Part of a small language model's weights.
Size: 9 layers, MLP 512 SwiGLU, 7.13M parameters.
Architecture: RMSNorm before each block, no biases in attention or MLP, untied embeddings.
MLP neurons of a small language model. Each row is named by its layer, matrix (down: output weights) and neuron, and shows model dimensions 32-127. Each number is 128 + 24 x the weight over its row's rms, rounded and kept within 0 to 255. Numbers have three digits each. A neuron's up and down rows have the sign that makes its largest values positive.
Before each neuron's rows, "raises" lists the tokens whose logits its output raises most directly, leaving later layers aside.

raises: "t", "l", "ting", "ls", "ling"
L5.down236:129107135134121145110090140136146159098120106108139105117121115113134167106154144149148102117149131183111148094159141103198110122084177127131143132090118132151152114133083130125152129135114142109145139118140151092133151143122085107092109117133148127118105126125127066154115151142096148090

raises: "o", "ic", "i", "us", "os"
L5.down24:155081099146118142133144143163102127116114141115129120110147141127165115112143152115135116158126136146137112152114118124187075153135140173113130164129125096099095139087141124143152172157163098123121124115119114121090087160101111116120091103124131128127126139125178130132128110155119151116

raises: "y", "ing", "s", " |", "ed"
L5.down210:161083158152115172122178155133136112093123129096094101132129169122114149112180134127170114123119140127155098143106108111113104141168131130108162148117078170141119160132161106140119157169142115121132139100085147116111121119128084131092160108181145109146158128114146147161140098128161146132

raises: "ing", "er", "ers", ",", " |"
L3.down434:089147111121087121069133148142130081125132126114134113110106161118106127084119164101129111147109116079140109128154073147097158121129129110107153134155096132123107152137104074124087132102117127131129144112118153113139095123172117166079081142146117142140165127109102127139139129087126127111

raises: "ing", "s", "es", "ics", "ies"
L3.down259:159059123145069134094138078143132143080083125086107141133134126175164129105123115138122138127131107120126128110106144131150108141101108093092120121128133117166130120138151113116135125108146126132146130124132172108099105119112118107125085103127094104124150101144146139101082155117106138120

raises: "ted", "hing", "hed", "ting", "ule"
L5.down302:107164119117128157129157131141158107131164157149132156094084130173146137155155124148167191094148163111115149109118149097178180124138113123139169167112145077135122126092159143154149152101126114132132143100156134116122129123164117184103155113143101101116130135114163121135144116161141112150

raises: "t", "ting", "ts", "til", "ted"
L5.down98:189119124133155102150112137111134111112152127159102122125150130145124181173133151114149172133141171156106129122123154146117138119123144125125121111139111139135088124150109127122147157129162136112177162147130160117154113123109159108164105133110129090109129134093107102143115152118097136093

raises: "ed", "t", "ts", "ted", "led"
L5.down371:139133094127164129126136129151169149078101178154162093122090108143134128103121149145178132159161127143138121156105125144203154170151168108113150124102166125104120113127108136126138176141145109166130106118097115108102085089104155116088151111157114125084110135093129114101133126132123126131

raises: "s", "y", "m", "i", "l"
L5.down324:157121157144155085139144160100082165076121162149121083117139106123135099115160166132121142122126157153141121122115150123156126153131164133098162134146124119119097122118104138104105133121137113156113123113103158106154126122090128133120120089136125133111160115096136113142133139171123124122